Part of a small language model's weights: learned positions.
MLP neurons of a small language model. Each row is named by its layer, matrix (down: output weights) and neuron, and shows model dimensions 0-95. Each number is 50 + 15 x the weight over its row's rms, rounded and kept within 0 to 99.
Before each neuron's rows, "fires before" lists the tokens most often just after its 100 highest values on Wikipedia text that the model never trained on. A number after a token or word is its count.

fires before: "\n" 35, " The" 15, " In" 7, " " 6, " He" 5, " It" 4
L6.down534:42 56 50 47 34 52 70 49 44 42 47 52 52 53 57 58 36 47 48 47 49 70 45 56 44 58 45 35 62 38 13 46 50 62 41 51 46 46 36 40 42 51 56 60 49 51 48 60 54 50 51 54 41 50 52 53 54 56 46 55 40 52 59 54 50 44 49 61 56 43 36 35 40 58 41 31 48 45 70 43 83 56 43 50 58 58 57 51 39 57 42 51 50 61 32 95

fires before: "th" 19, "om" 13, "ly" 8, "s" 7, "n" 6, "li" 6
L3.down100:29 52 58 47 57 41 67 52 46 35 66 45 46 75 69 29 38 47 41 40 60 25 43 52 47 39 62 35 43 76 46 72 36 81 54 66 37 51 62 80 50 24 55 55 72 52 39 37 50 47 56 43 41 63 36 60 71 01 59 42 27 40 20 65 45 70 60 33 52 86 89 43 59 44 48 55 50 75 41 41 41 47 58 25 65 36 48 45 45 52 64 68 42 27 47 51

fires before: "ic" 38, "y" 10, "ical" 4, "ology" 4
L3.down280:59 39 55 51 45 59 44 35 64 47 59 55 82 28 12 62 46 45 70 42 44 48 36 40 51 32 63 42 52 45 57 18 37 18 54 36 58 51 32 50 73 38 72 20 38 42 52 41 52 40 42 55 71 59 30 60 26 48 41 53 69 51 67 77 44 53 71 55 30 54 40 74 45 46 35 58 36 28 21 30 44 64 39 61 54 44 53 21 50 58 16 52 68 66 47 81

fires before: "-" 62, "\n" 14, "|" 5
L10.down927:35 47 63 56 72 61 63 64 21 68 23 63 19 53 69 41 31 37 42 47 32 97 59 48 43 59 56 61 40 48 59 57 57 26 42 77 44 57 35 44 41 51 50 45 53 53 78 57 46 46 33 43 30 30 72 33 47 38 50 49 70 75 59 42 41 61 64 36 41 49 68 58 37 65 35 46 48 43 71 21 43 47 49 60 23 44 62 58 50 38 27 46 69 64 44 94

fires before: " |" 17, "," 12, "\n" 12, "." 10, "ian" 8, " and" 5
L3.down350:51 53 46 62 34 43 67 53 36 78 68 56 61 53 37 45 71 32 62 62 36 48 26 64 60 50 38 45 70 46 33 54 49 46 49 29 40 35 57 78 62 24 36 52 32 35 59 30 68 35 43 53 48 65 66 43 42 62 78 69 50 42 43 49 72 59 63 65 63 61 62 77 47 57 30 54 48 52 72 29 47 26 47 70 77 41 58 38 37 25 54 70 50 45 69 64

fires before: "\n" 30, " The" 13, " " 7, " In" 5, "==" 5, " It" 4
L5.down872:43 59 61 39 55 50 49 43 48 14 58 41 51 46 53 49 68 31 42 58 74 32 35 26 71 58 45 46 50 34 52 48 24 49 56 38 52 44 34 52 33 55 55 45 62 42 52 57 64 29 22 62 50 40 33 65 28 83 50 29 61 52 52 41 38 37 21 63 57 29 49 51 47 72 66 42 54 51 59 68 44 63 60 44 67 22 39 08 75 19 51 38 26 59 22 20

fires before: "s" 31, "d" 11, "ra" 5, "h" 5, "y" 4
L3.down4:57 35 62 70 67 31 46 46 53 68 24 43 35 26 52 49 75 41 47 58 50 11 47 68 49 32 52 64 57 52 36 57 54 53 44 74 61 45 26 70 45 58 71 45 71 43 23 51 39 30 22 61 32 71 48 35 52 60 41 68 49 48 46 40 48 73 48 77 32 16 16 43 46 44 61 50 63 54 55 44 60 45 80 62 67 60 57 46 31 75 41 27 32 58 61 41

fires before: "\n" 20, "---|---|---|---|" 12, "|" 12, "ough" 11, " sign" 4
L5.down795:58 63 51 67 26 65 47 47 56 56 43 60 51 39 37 41 48 51 17 31 19 63 52 50 80 41 67 51 53 66 36 65 42 33 38 33 43 47 68 24 32 62 76 48 62 38 46 54 57 44 65 42 51 48 55 45 33 50 37 43 51 36 58 79 68 75 75 79 54 35 15 81 50 81 59 51 36 58 55 46 69 35 63 73 68 63 53 31 57 51 33 30 59 40 29 73

fires before: ":" 50, " |" 13, "s" 7
L6.down679:66 28 64 56 45 35 32 51 25 33 42 55 35 43 38 70 63 55 49 34 41 42 56 45 64 43 38 69 56 37 57 51 46 48 30 43 51 58 71 50 61 51 36 49 29 60 66 49 41 37 43 43 36 59 44 61 71 42 68 03 44 54 50 41 49 50 57 19 24 16 42 41 34 45 61 68 35 41 56 53 81 44 38 13 50 58 46 46 62 44 57 53 62 61 56 30

fires before: "en" 18, " |" 16, " medal" 10, " –" 9, "s" 6, "g" 4
L6.down62:81 31 52 30 39 37 55 46 47 36 36 69 52 40 50 48 64 54 48 62 46 42 41 69 60 41 67 62 74 42 27 65 69 44 42 35 49 19 45 32 78 63 38 42 05 40 24 25 40 58 34 46 25 25 35 62 07 46 38 59 60 39 27 30 68 70 51 30 52 58 74 46 27 57 39 64 71 63 49 43 48 62 46 51 45 65 58 34 42 45 70 55 42 64 54 89

fires before: "s" 21, "ed" 17, ":" 12, " of" 6, "al" 6
L8.down797:74 45 48 53 62 56 94 40 35 63 55 39 47 53 25 43 58 48 32 42 42 40 39 62 79 44 48 54 67 42 50 33 52 45 72 52 40 48 50 57 68 65 30 64 64 60 61 47 39 46 65 33 57 36 82 63 66 59 35 86 37 50 66 52 47 01 51 58 58 59 33 31 60 33 69 49 45 47 34 46 69 60 53 35 28 34 65 37 39 41 49 46 48 62 85 43

fires before: ":" 64, "s" 5, "S" 4
L6.down407:56 40 56 44 56 68 62 45 59 25 58 41 65 52 61 34 53 53 41 46 50 70 53 40 48 37 34 54 73 27 61 45 36 67 56 81 43 70 60 65 65 56 57 45 31 51 48 63 54 62 48 66 47 50 59 53 68 49 36 58 52 30 57 33 61 54 21 21 40 47 52 66 54 31 36 33 40 52 52 68 61 53 65 25 50 62 59 57 07 64 61 41 52 35 51 48

fires before: "\n" 29, " The" 13, " In" 11, " It" 5
L3.down1:39 27 44 47 31 85 80 39 62 51 65 38 50 68 47 38 55 48 66 42 58 50 59 46 39 31 38 60 42 44 13 42 59 77 65 34 49 44 45 19 17 41 67 44 40 36 62 79 27 37 42 27 31 59 75 29 30 73 58 37 10 49 28 52 60 27 68 66 61 44 60 46 32 50 39 56 64 35 50 34 67 53 48 53 25 56 64 24 46 39 33 32 39 41 45 56

fires before: "ment" 47, "ed" 10, "ing" 10, "er" 5, "es" 5
L8.down997:45 44 58 51 47 38 46 25 21 59 50 27 69 82 29 53 54 46 34 34 32 56 34 37 55 59 34 35 66 52 49 51 49 61 40 51 60 55 22 56 60 44 36 59 57 48 37 52 42 74 52 25 48 79 60 44 53 40 37 32 60 62 81 67 49 60 38 37 44 56 40 12 57 15 48 67 56 57 79 45 55 51 56 37 53 66 35 59 63 31 48 56 56 27 62 41

fires before: ";" 30, " |" 23, "," 5, "22" 4, "\n" 4
L5.down641:47 45 44 57 71 85 53 39 75 57 58 68 47 52 30 60 54 70 53 39 49 74 36 52 49 60 37 53 61 56 27 59 53 39 39 48 19 45 53 29 18 50 36 34 52 86 63 50 71 34 27 61 61 25 31 42 58 32 46 31 64 58 40 51 72 35 63 32 28 13 23 53 76 47 70 37 66 42 55 67 51 43 50 28 47 34 69 44 43 41 49 68 56 58 58 69

fires before: "s" 28, "se" 12, "d" 6, "c" 6, "st" 5
L8.down731:58 46 50 52 57 25 37 87 46 50 37 66 38 33 63 52 48 30 55 49 43 34 55 55 34 38 33 36 39 47 49 62 55 77 55 73 70 37 72 80 44 37 39 49 56 35 49 35 49 36 40 61 36 69 40 45 35 33 52 54 53 73 63 21 65 62 46 57 55 59 55 54 38 54 43 47 51 60 52 58 70 34 49 55 54 62 62 42 70 66 53 48 59 36 41 76

fires before: " |" 45, "," 11, " " 6, " to" 6
L5.down905:55 49 48 74 23 61 59 53 63 47 65 34 54 31 59 11 49 43 70 38 34 45 67 39 57 43 79 72 63 48 62 38 65 71 71 46 47 38 55 51 49 28 60 39 63 44 69 67 62 68 52 43 43 62 57 29 61 46 12 68 50 68 42 56 46 51 44 67 63 67 52 52 54 92 73 47 53 78 50 71 26 48 51 65 58 63 47 70 70 13 53 60 58 59 43 43

fires before: "," 14, "ing" 13, "ed" 11, "ure" 7, "us" 6, "er" 5
L2.down908:28 67 64 66 54 40 59 53 31 61 63 48 57 41 55 55 64 60 25 45 51 50 23 29 62 31 47 26 53 59 55 40 64 44 66 56 58 53 66 49 33 74 59 56 30 26 43 81 71 76 58 31 42 58 44 47 68 63 25 38 37 22 20 72 53 44 42 37 45 75 52 36 47 43 69 45 55 40 50 44 47 68 35 54 49 52 61 30 42 35 64 46 50 60 73 17

fires before: "\n" 25, "==" 21, " \"" 8, "The" 4
L3.down930:45 46 68 42 67 43 34 24 42 58 64 52 72 65 68 43 35 44 15 58 61 43 53 44 46 53 52 37 52 52 52 51 25 60 68 35 47 31 55 51 21 79 50 38 48 50 40 47 51 07 35 59 76 77 53 36 36 74 36 67 37 51 44 63 58 41 42 40 22 44 36 58 48 68 48 57 46 48 39 40 62 19 60 69 55 55 21 34 60 93 36 41 52 59 61 18

fires before: "y" 24, "ical" 10, "ic" 8, "ies" 6, " end" 5, "n" 5
L6.down584:33 48 63 46 54 48 41 39 57 38 68 65 62 33 71 72 61 55 95 52 19 62 14 33 59 66 58 69 52 49 58 34 19 30 36 58 33 49 47 36 81 68 43 58 11 07 40 51 69 60 24 34 53 43 51 71 19 67 75 74 74 52 46 43 45 78 55 62 55 50 56 68 53 37 35 39 44 53 37 46 18 39 46 69 47 56 52 23 45 56 26 49 60 36 44 86

fires before: "\n" 29, "The" 13, "-" 10, "In" 8, "M" 5, "S" 4
L5.down939:80 54 49 53 36 68 67 49 50 45 41 47 59 54 47 41 46 54 44 43 33 48 41 56 26 47 87 44 58 71 57 82 62 51 52 58 53 48 80 47 51 75 66 53 52 56 31 50 65 37 70 57 52 51 74 37 49 70 05 50 28 47 68 60 56 32 37 57 42 58 38 75 48 33 38 34 51 54 56 29 60 43 63 84 47 65 52 58 67 65 40 57 41 54 56 33

fires before: "k" 28, " " 20, "ft" 6
L8.down349:57 51 46 64 46 70 54 37 52 31 44 39 60 38 52 26 22 35 20 39 47 31 42 27 45 69 61 61 48 71 88 76 37 38 76 58 33 60 42 61 57 49 65 29 52 58 56 76 36 51 34 50 62 38 28 60 57 49 48 79 26 51 25 17 33 53 30 26 58 67 45 48 34 66 57 44 65 33 44 59 25 45 42 86 39 66 59 55 75 41 63 46 60 70 42 61

fires before: "\n" 29, " The" 18, " In" 8, " A" 6, " It" 4
L3.down46:48 35 52 49 47 75 45 30 59 43 66 48 39 74 43 39 56 63 59 55 71 47 68 48 42 39 48 54 21 44 44 66 27 61 63 67 73 39 38 30 29 49 46 59 48 35 41 45 42 33 44 41 78 74 60 52 52 73 59 50 08 48 46 48 51 35 31 61 39 41 62 16 39 66 47 59 59 36 58 30 47 29 64 58 54 79 53 17 54 55 55 40 45 60 43 31

fires before: "ic" 14, " to" 11, "it" 10, "en" 9, "ist" 6, "e" 5
L3.down13:52 58 79 50 49 37 53 50 45 69 42 42 24 66 63 52 37 49 67 43 08 79 39 46 52 34 52 61 46 54 50 40 45 05 51 51 75 54 51 45 63 84 39 28 64 39 81 78 48 54 51 24 48 39 78 37 36 75 27 35 49 47 39 40 69 53 26 63 34 31 45 53 46 48 41 41 45 32 66 49 44 45 38 62 32 46 50 70 60 25 51 65 33 64 60 30

fires before: "s" 22, "ed" 13, "al" 9, "ing" 6, " " 4
L2.down111:44 35 53 40 67 51 47 42 29 50 34 65 56 31 24 70 39 55 90 48 39 56 63 35 43 34 52 40 54 42 26 52 40 56 52 61 32 65 67 44 07 60 79 54 38 79 44 87 57 65 45 77 33 38 28 66 50 54 48 53 41 48 62 51 47 47 60 51 38 27 27 71 59 55 62 51 26 47 65 66 73 30 64 56 62 52 51 43 41 48 43 51 62 38 34 55

fires before: " " 23, ":" 17, "q" 15, " (" 7, "m" 5, "s" 5
L6.down220:66 23 59 38 43 36 55 49 63 24 69 64 34 40 67 46 28 56 55 58 40 66 35 36 39 41 32 62 77 47 41 61 51 51 64 59 47 86 37 53 13 22 49 43 25 67 36 69 59 41 47 46 59 34 43 42 51 46 75 40 50 69 57 45 79 35 70 45 69 47 38 83 40 28 31 38 41 73 56 65 66 67 42 68 58 65 53 29 29 55 48 35 61 43 60 59

fires before: "\n" 33, "ic" 26, "ist" 8, "ical" 7, "il" 4
L3.down287:61 48 06 58 38 47 41 55 66 44 71 47 60 55 49 58 28 46 53 72 43 38 42 38 29 73 55 27 29 77 59 80 63 59 64 46 75 35 42 55 67 61 26 51 34 56 43 54 63 45 46 44 61 64 55 61 33 66 48 27 56 58 45 49 60 60 51 66 53 74 53 57 41 69 44 48 57 39 75 44 44 65 50 21 49 50 52 41 63 31 48 55 98 60 70 60

fires before: "s" 37, "er" 8, ":" 8, " |" 5, " of" 4, "y" 4
L6.down1014:69 57 57 54 29 37 54 27 55 60 80 58 03 31 74 47 37 66 77 48 29 51 57 52 42 27 74 20 64 50 50 39 48 64 21 61 16 46 84 58 36 64 61 33 33 44 30 56 25 46 30 56 56 53 53 50 43 05 56 48 61 65 46 37 67 56 53 59 33 58 53 56 56 69 57 62 50 74 38 78 54 48 41 28 21 57 48 79 50 43 51 34 48 40 38 54

fires before: " |" 37, ";" 10, "." 5, "_" 4
L5.down343:32 43 66 85 56 74 57 43 69 67 37 66 32 42 33 55 54 63 62 51 37 76 30 43 74 68 51 56 59 55 35 49 42 50 40 35 24 54 47 38 18 61 35 33 52 60 66 39 50 30 25 44 64 42 43 59 58 55 48 46 50 50 43 60 67 21 55 08 45 33 22 55 66 37 62 39 74 14 72 55 48 52 69 39 32 34 44 17 47 49 52 57 78 50 60 44

fires before: "ent" 13, "ence" 12, "tion" 12, "ed" 11, "s" 6, "ive" 6
L5.down2:62 54 63 55 75 27 76 35 43 29 38 61 40 53 85 44 82 73 65 74 55 63 47 55 41 69 44 32 60 71 70 55 57 50 37 55 61 64 68 57 96 45 41 62 16 63 42 32 48 48 33 36 29 65 36 42 53 35 56 67 73 42 32 53 34 74 34 18 36 39 54 42 44 20 48 54 49 70 52 46 43 32 56 31 51 32 52 34 50 14 37 48 63 61 50 50

fires before: "ence" 23, "ent" 19, "s" 7, "ing" 5, "ment" 5
L6.down211:57 28 53 55 71 26 50 57 43 42 72 44 35 48 35 35 60 69 34 61 49 37 51 49 42 37 59 52 51 51 15 43 42 63 42 53 51 70 58 49 43 69 42 32 39 41 25 59 53 52 41 77 32 39 42 18 72 44 31 94 65 72 41 48 61 59 45 75 55 41 68 52 31 70 55 30 61 43 67 59 40 37 40 45 44 54 50 32 47 53 27 76 16 40 79 61

fires before: "it" 31, "s" 8, "lect" 8, "tor" 4, "as" 4, "is" 4
L10.down943:62 63 19 48 57 32 41 17 77 44 55 63 31 45 20 55 68 58 45 36 43 36 54 38 51 39 48 31 62 47 34 78 24 74 40 59 47 48 50 19 68 43 56 48 80 58 49 39 59 70 70 64 37 38 25 44 45 38 55 59 43 33 71 36 44 48 52 71 65 64 46 57 52 52 71 53 28 57 27 72 48 52 50 53 59 36 32 63 75 34 79 51 51 16 41 81

fires before: "n" 46, "an" 23, "v" 9, "en" 8
L8.down556:67 51 72 64 49 68 45 72 54 66 42 55 33 76 39 64 46 46 86 64 43 35 44 67 64 33 67 63 56 69 51 37 47 45 32 64 80 63 35 52 18 44 50 60 30 62 56 54 33 75 55 58 39 28 62 42 29 53 52 59 32 55 46 55 34 73 59 50 68 57 48 87 39 76 62 55 42 79 61 66 28 63 52 86 50 68 65 18 45 41 47 50 57 43 57 80

fires before: "\n" 16, "ist" 13, "ra" 9, " in" 7, "---|---|---|---|" 6, "no" 5
L3.down18:40 45 57 43 46 34 16 44 55 38 43 48 71 68 77 42 52 43 83 68 83 66 32 54 37 62 40 35 45 46 40 70 64 43 42 41 83 34 45 77 27 35 50 65 32 51 24 56 37 22 58 56 41 50 54 75 46 62 62 36 24 49 52 37 81 72 55 52 50 58 60 56 33 80 51 45 32 27 44 31 54 35 51 55 51 41 54 39 64 65 56 56 26 69 82 46

fires before: "s" 89
L3.down516:34 49 56 76 46 50 48 56 60 56 44 37 29 34 28 71 60 56 59 40 52 42 37 40 49 19 41 36 39 55 40 35 35 73 50 59 54 42 39 86 62 37 51 42 45 53 52 47 80 49 72 33 66 46 54 41 60 48 36 64 73 38 40 32 46 24 34 78 48 63 76 68 48 69 32 51 56 54 40 60 38 26 60 56 50 54 60 40 49 60 47 24 59 43 59 81

fires before: "s" 43, "gu" 4, "form" 4, "ch" 4
L3.down582:37 45 37 55 31 26 10 59 64 46 65 35 37 38 50 13 49 50 60 48 68 46 57 33 46 35 41 00 72 38 42 52 37 45 35 65 74 48 52 80 54 54 35 71 80 71 55 67 27 49 41 44 85 39 42 67 34 49 61 40 52 51 63 29 50 78 41 60 55 31 46 59 63 64 74 45 43 39 38 62 24 32 43 64 49 52 34 72 45 31 65 11 51 45 42 82

fires before: "-" 49, "\n" 17, "er" 6, "e" 4
L2.down185:60 72 47 65 64 32 40 43 57 49 57 49 58 62 51 50 38 66 70 55 19 54 38 35 44 37 51 42 38 44 45 46 49 46 58 46 61 51 54 42 66 45 52 22 44 43 58 50 39 66 53 52 44 55 61 48 52 48 52 39 47 54 39 66 56 67 45 49 50 46 78 48 39 66 38 52 56 60 54 37 48 38 51 39 36 23 64 62 65 44 33 64 43 42 48 82

fires before: "\n" 37, " The" 8, " In" 4, " He" 4
L5.down678:19 29 58 55 29 91 59 56 38 14 64 60 35 52 42 38 52 49 43 64 30 70 54 47 39 49 53 47 47 47 42 51 45 79 53 39 62 54 31 43 45 61 63 45 47 46 40 53 54 49 43 43 63 25 61 45 44 85 40 53 25 40 32 42 47 29 30 77 50 56 52 24 16 50 60 50 52 30 63 49 86 39 57 47 47 52 42 42 50 62 35 33 37 54 34 35

fires before: "s" 49, "ist" 7, "." 5
L3.down955:52 68 57 42 59 31 48 17 69 56 61 55 44 34 47 45 55 64 54 44 47 46 40 44 56 61 37 29 47 57 42 79 63 41 39 58 57 32 68 58 56 75 54 56 35 42 40 49 70 27 63 54 67 39 50 37 18 66 68 46 63 48 54 55 40 46 60 61 68 48 58 68 65 57 61 62 40 67 59 60 53 40 56 86 34 56 53 54 43 36 57 56 49 68 55 92

fires before: "ence" 16, "ent" 14, "ed" 9, "er" 7, "ition" 6
L3.down864:49 59 19 57 15 47 61 45 26 59 46 63 52 58 42 54 53 56 58 53 62 42 38 49 64 37 53 66 66 36 58 42 54 57 10 47 47 31 77 76 57 53 38 55 43 51 48 45 61 51 44 44 26 46 46 51 65 34 70 59 66 64 54 32 36 81 25 45 43 42 59 60 60 64 43 51 66 23 68 50 63 24 46 28 38 53 53 29 52 21 13 50 61 59 56 54

fires before: " by" 18, " as" 16, "ed" 9, "ment" 8, "um" 6, "ing" 5
L2.down471:41 28 41 69 36 39 62 47 35 72 41 50 71 29 43 64 67 55 57 46 29 49 36 27 59 41 57 60 41 76 42 30 37 50 34 42 67 51 59 47 81 42 51 58 16 17 50 61 52 46 61 30 39 60 50 34 51 29 40 26 56 48 34 51 36 44 35 52 34 56 46 42 51 45 50 47 58 54 77 40 74 64 50 62 78 43 40 46 27 50 48 47 60 54 27 17

fires before: "er" 17, ":" 8, "e" 7, " on" 7, " to" 6, "ence" 5
L3.down745:77 75 38 70 25 48 56 43 50 82 64 31 32 34 53 41 66 66 55 60 44 68 77 67 21 57 73 32 38 48 73 44 20 52 80 57 57 56 40 48 54 47 47 52 55 55 52 69 46 44 58 33 49 42 54 38 33 47 42 46 32 54 57 14 45 41 43 58 54 69 66 63 43 50 42 50 50 55 47 51 75 50 53 43 42 60 48 68 28 42 15 63 42 48 34 40

fires before: " |" 19, "\n" 16, ":" 12, " a" 11, "al" 6, "26" 4
L8.down372:50 32 16 54 58 57 57 51 29 49 55 40 29 37 76 54 63 61 57 48 45 63 75 63 50 57 41 65 77 46 37 48 43 48 48 69 63 92 58 45 54 43 24 57 58 60 62 61 48 23 40 36 86 45 74 24 35 58 53 52 38 82 55 48 13 55 53 43 64 36 44 35 46 41 57 50 52 27 21 60 45 60 32 44 69 34 80 62 38 26 39 58 77 59 41 68

fires before: "g" 16, "b" 12, " B" 11, "B" 5, " Ba" 5, " C" 4
L8.down699:31 67 42 23 46 43 46 23 32 52 22 63 92 37 48 66 72 45 84 45 62 56 46 67 35 46 65 55 58 45 26 42 61 50 45 66 31 33 53 44 32 45 37 17 40 77 44 48 49 45 61 49 46 76 29 54 34 62 58 39 54 63 73 68 61 74 22 48 52 65 73 49 50 16 39 56 28 61 53 51 45 59 46 53 52 58 41 56 47 37 62 72 41 52 32 46

fires before: " |" 17, ";" 16, "," 15, "_" 4
L5.down543:45 46 54 73 63 63 48 51 52 68 40 67 50 38 39 38 42 49 74 59 57 85 18 34 81 69 45 64 46 37 31 69 52 51 45 28 37 59 63 53 30 72 34 54 50 69 51 42 63 51 24 61 55 27 54 37 38 39 34 48 41 40 51 66 51 55 63 23 33 29 36 41 52 54 60 48 53 39 44 65 53 28 60 49 50 41 51 50 38 64 48 58 56 51 42 48

fires before: " |" 55, ";" 5, ":" 4
L6.down155:51 54 43 56 51 41 44 58 71 41 18 11 55 50 57 32 41 55 59 54 53 35 58 41 60 71 47 48 38 58 39 50 58 49 66 57 26 59 62 52 41 29 37 73 64 37 53 57 48 58 66 29 90 65 59 63 60 65 64 21 37 48 41 51 33 42 34 64 64 43 50 32 68 60 52 59 39 15 33 35 45 55 35 50 75 69 70 51 62 55 53 39 33 46 66 19

fires before: "\n" 32, "," 14, "il" 9, " " 5
L2.down259:60 39 58 39 48 53 52 48 40 48 68 56 44 28 31 45 68 52 49 46 30 37 31 31 74 60 56 45 43 97 46 69 72 45 58 41 57 44 47 66 55 76 37 67 30 59 72 47 12 43 77 67 58 22 25 34 39 75 32 49 60 35 63 27 46 46 55 44 71 74 59 49 30 83 46 44 48 41 69 41 60 34 37 60 48 34 61 50 36 46 82 42 56 55 63 58

fires before: "er" 22, ":" 9, "as" 9, "e" 6, "A" 5, "ed" 4
L10.down926:63 58 36 77 30 19 65 42 57 54 85 72 70 32 36 54 38 58 38 26 49 63 57 36 27 49 36 83 47 37 62 41 71 35 83 38 48 53 61 60 51 70 50 41 42 41 43 66 37 57 46 37 49 75 44 79 58 42 25 34 61 41 23 40 56 36 59 24 56 43 66 39 51 23 49 76 52 52 59 35 63 45 24 65 18 75 20 50 69 68 49 25 35 53 67 60

fires before: "\n" 30, "==" 15, "In" 5
L5.down207:44 47 49 44 63 47 61 59 57 42 37 53 56 50 33 54 45 58 44 64 44 50 44 54 38 40 58 60 46 43 52 52 43 57 34 52 45 53 42 54 46 52 80 42 55 43 46 61 54 27 44 45 65 46 50 51 40 57 35 52 45 44 49 34 67 26 43 53 38 49 43 58 44 57 57 29 58 65 52 46 49 44 70 63 45 44 48 60 27 43 49 49 44 48 42 25

fires before: " (" 14, ")" 14, "en" 7, " /" 6, "n" 5, "m" 4
L6.down154:63 52 53 37 69 81 24 08 63 49 45 39 74 41 48 61 72 59 68 75 52 71 57 52 66 44 79 69 52 51 63 51 32 42 40 51 46 25 33 31 47 45 52 45 29 30 78 35 31 51 61 73 67 32 51 60 42 21 60 78 49 43 44 40 75 53 60 51 80 35 61 63 41 78 58 35 38 60 74 44 35 53 38 44 45 81 31 53 42 47 41 54 49 62 51 72

fires before: ":" 22, " (" 13, ")" 12, "\n" 10, " " 6, "ity" 6
L8.down98:32 48 80 61 59 47 38 39 22 66 35 24 50 41 60 48 50 22 71 57 40 37 53 42 44 39 49 48 42 35 52 25 49 65 65 70 45 33 53 40 40 47 57 82 51 63 52 20 25 44 52 45 45 48 61 65 40 52 26 48 58 55 55 56 33 60 64 49 30 39 46 62 69 61 44 64 61 61 32 56 48 98 59 39 78 38 19 52 46 74 31 31 38 80 44 51

fires before: "s" 84, "t" 7
L2.down521:30 63 52 78 40 37 37 69 42 25 48 56 61 39 34 35 33 50 13 27 27 50 48 50 45 59 55 47 34 40 46 49 53 71 40 57 69 55 71 60 47 44 49 62 57 41 58 32 66 50 61 83 71 51 35 50 64 43 62 49 40 43 58 28 47 11 56 37 64 44 54 83 69 63 51 48 36 25 55 52 50 25 57 58 59 38 61 37 32 72 60 34 48 55 31 62

fires before: ":" 24, "\n" 17, "^{2}" 10, " U" 6, ")" 6, " |" 6
L3.down493:44 56 48 50 48 56 62 31 48 16 64 52 52 49 35 60 71 39 38 52 56 32 63 46 37 68 36 64 57 21 68 64 44 70 49 70 27 42 55 59 48 57 50 55 26 47 48 79 36 09 64 53 41 63 51 32 66 58 31 60 48 32 68 26 73 50 45 29 51 25 36 66 25 34 28 49 75 50 28 55 59 54 32 47 55 70 54 24 42 58 48 61 65 47 61 42

fires before: "\n" 24, "in" 18, "no" 4, "on" 4
L3.down748:39 68 59 58 45 61 64 35 44 29 54 31 39 71 56 58 28 52 64 70 43 52 61 56 57 66 54 51 43 34 54 59 50 54 60 43 47 47 73 23 44 55 51 40 20 51 49 64 49 34 75 31 62 46 75 39 41 59 73 21 40 59 43 51 44 59 80 27 66 35 45 50 37 62 37 53 41 37 39 33 48 96 37 54 37 43 52 52 47 53 28 31 41 80 74 49

fires before: "s" 34, "th" 13, "al" 4
L3.down949:43 64 49 43 50 77 56 66 65 42 60 44 47 79 55 53 51 56 57 46 70 39 64 35 56 59 39 55 88 72 42 46 43 53 48 69 23 66 41 56 50 55 53 59 71 53 40 36 45 70 41 63 34 74 51 38 52 53 82 22 51 43 33 51 57 34 48 19 61 67 43 50 61 42 32 52 38 42 45 57 69 63 62 61 67 38 50 36 54 58 61 04 44 31 31 47

fires before: "s" 94
L3.down491:67 60 69 67 64 66 43 72 63 32 41 43 66 58 26 59 52 37 56 47 01 30 59 62 67 30 70 50 62 59 32 43 38 57 60 59 79 56 54 76 60 30 57 51 69 43 54 44 63 27 65 67 54 43 60 23 71 49 34 77 53 21 48 43 56 46 53 86 29 52 48 54 55 30 40 50 40 33 32 30 63 43 60 79 54 31 80 60 25 51 35 49 55 41 41 69

fires before: "-" 26, "'" 21, " " 11, "\n" 10, " mi" 5
L8.down471:54 52 67 55 70 46 32 31 60 51 62 62 53 45 36 64 39 66 54 73 37 45 57 20 47 51 34 46 43 47 18 52 45 72 32 31 38 89 56 46 35 61 21 56 59 33 51 43 58 30 50 71 43 44 72 59 71 62 10 54 61 39 49 54 67 47 30 62 40 56 43 23 55 52 43 56 50 54 39 32 43 38 25 29 43 81 61 28 26 68 35 46 63 54 47 24

fires before: ":" 53, " |" 12
L6.down717:31 66 67 27 21 54 88 35 57 53 47 19 36 52 69 73 37 33 22 44 75 55 41 54 48 79 39 43 73 53 52 44 53 61 75 49 63 56 84 51 51 43 51 47 43 56 29 53 31 26 40 70 20 76 66 21 37 49 78 54 29 31 42 36 70 40 44 41 54 26 41 49 36 45 70 49 47 75 38 56 71 61 55 56 50 49 64 31 62 80 74 36 29 50 69 47

fires before: "'" 23, "," 15, " (" 13, "\n" 5, " " 5, " /" 4
L6.down12:27 66 72 41 45 55 40 28 77 51 78 73 61 39 76 47 67 50 75 57 51 49 51 35 30 37 52 43 54 46 22 58 48 59 33 39 32 59 46 53 15 43 99 54 47 66 43 24 58 51 47 73 55 58 59 77 67 25 44 37 90 66 54 62 46 56 50 54 48 57 31 32 33 68 61 32 74 45 31 61 62 43 72 39 86 36 32 43 49 59 42 56 26 71 58 31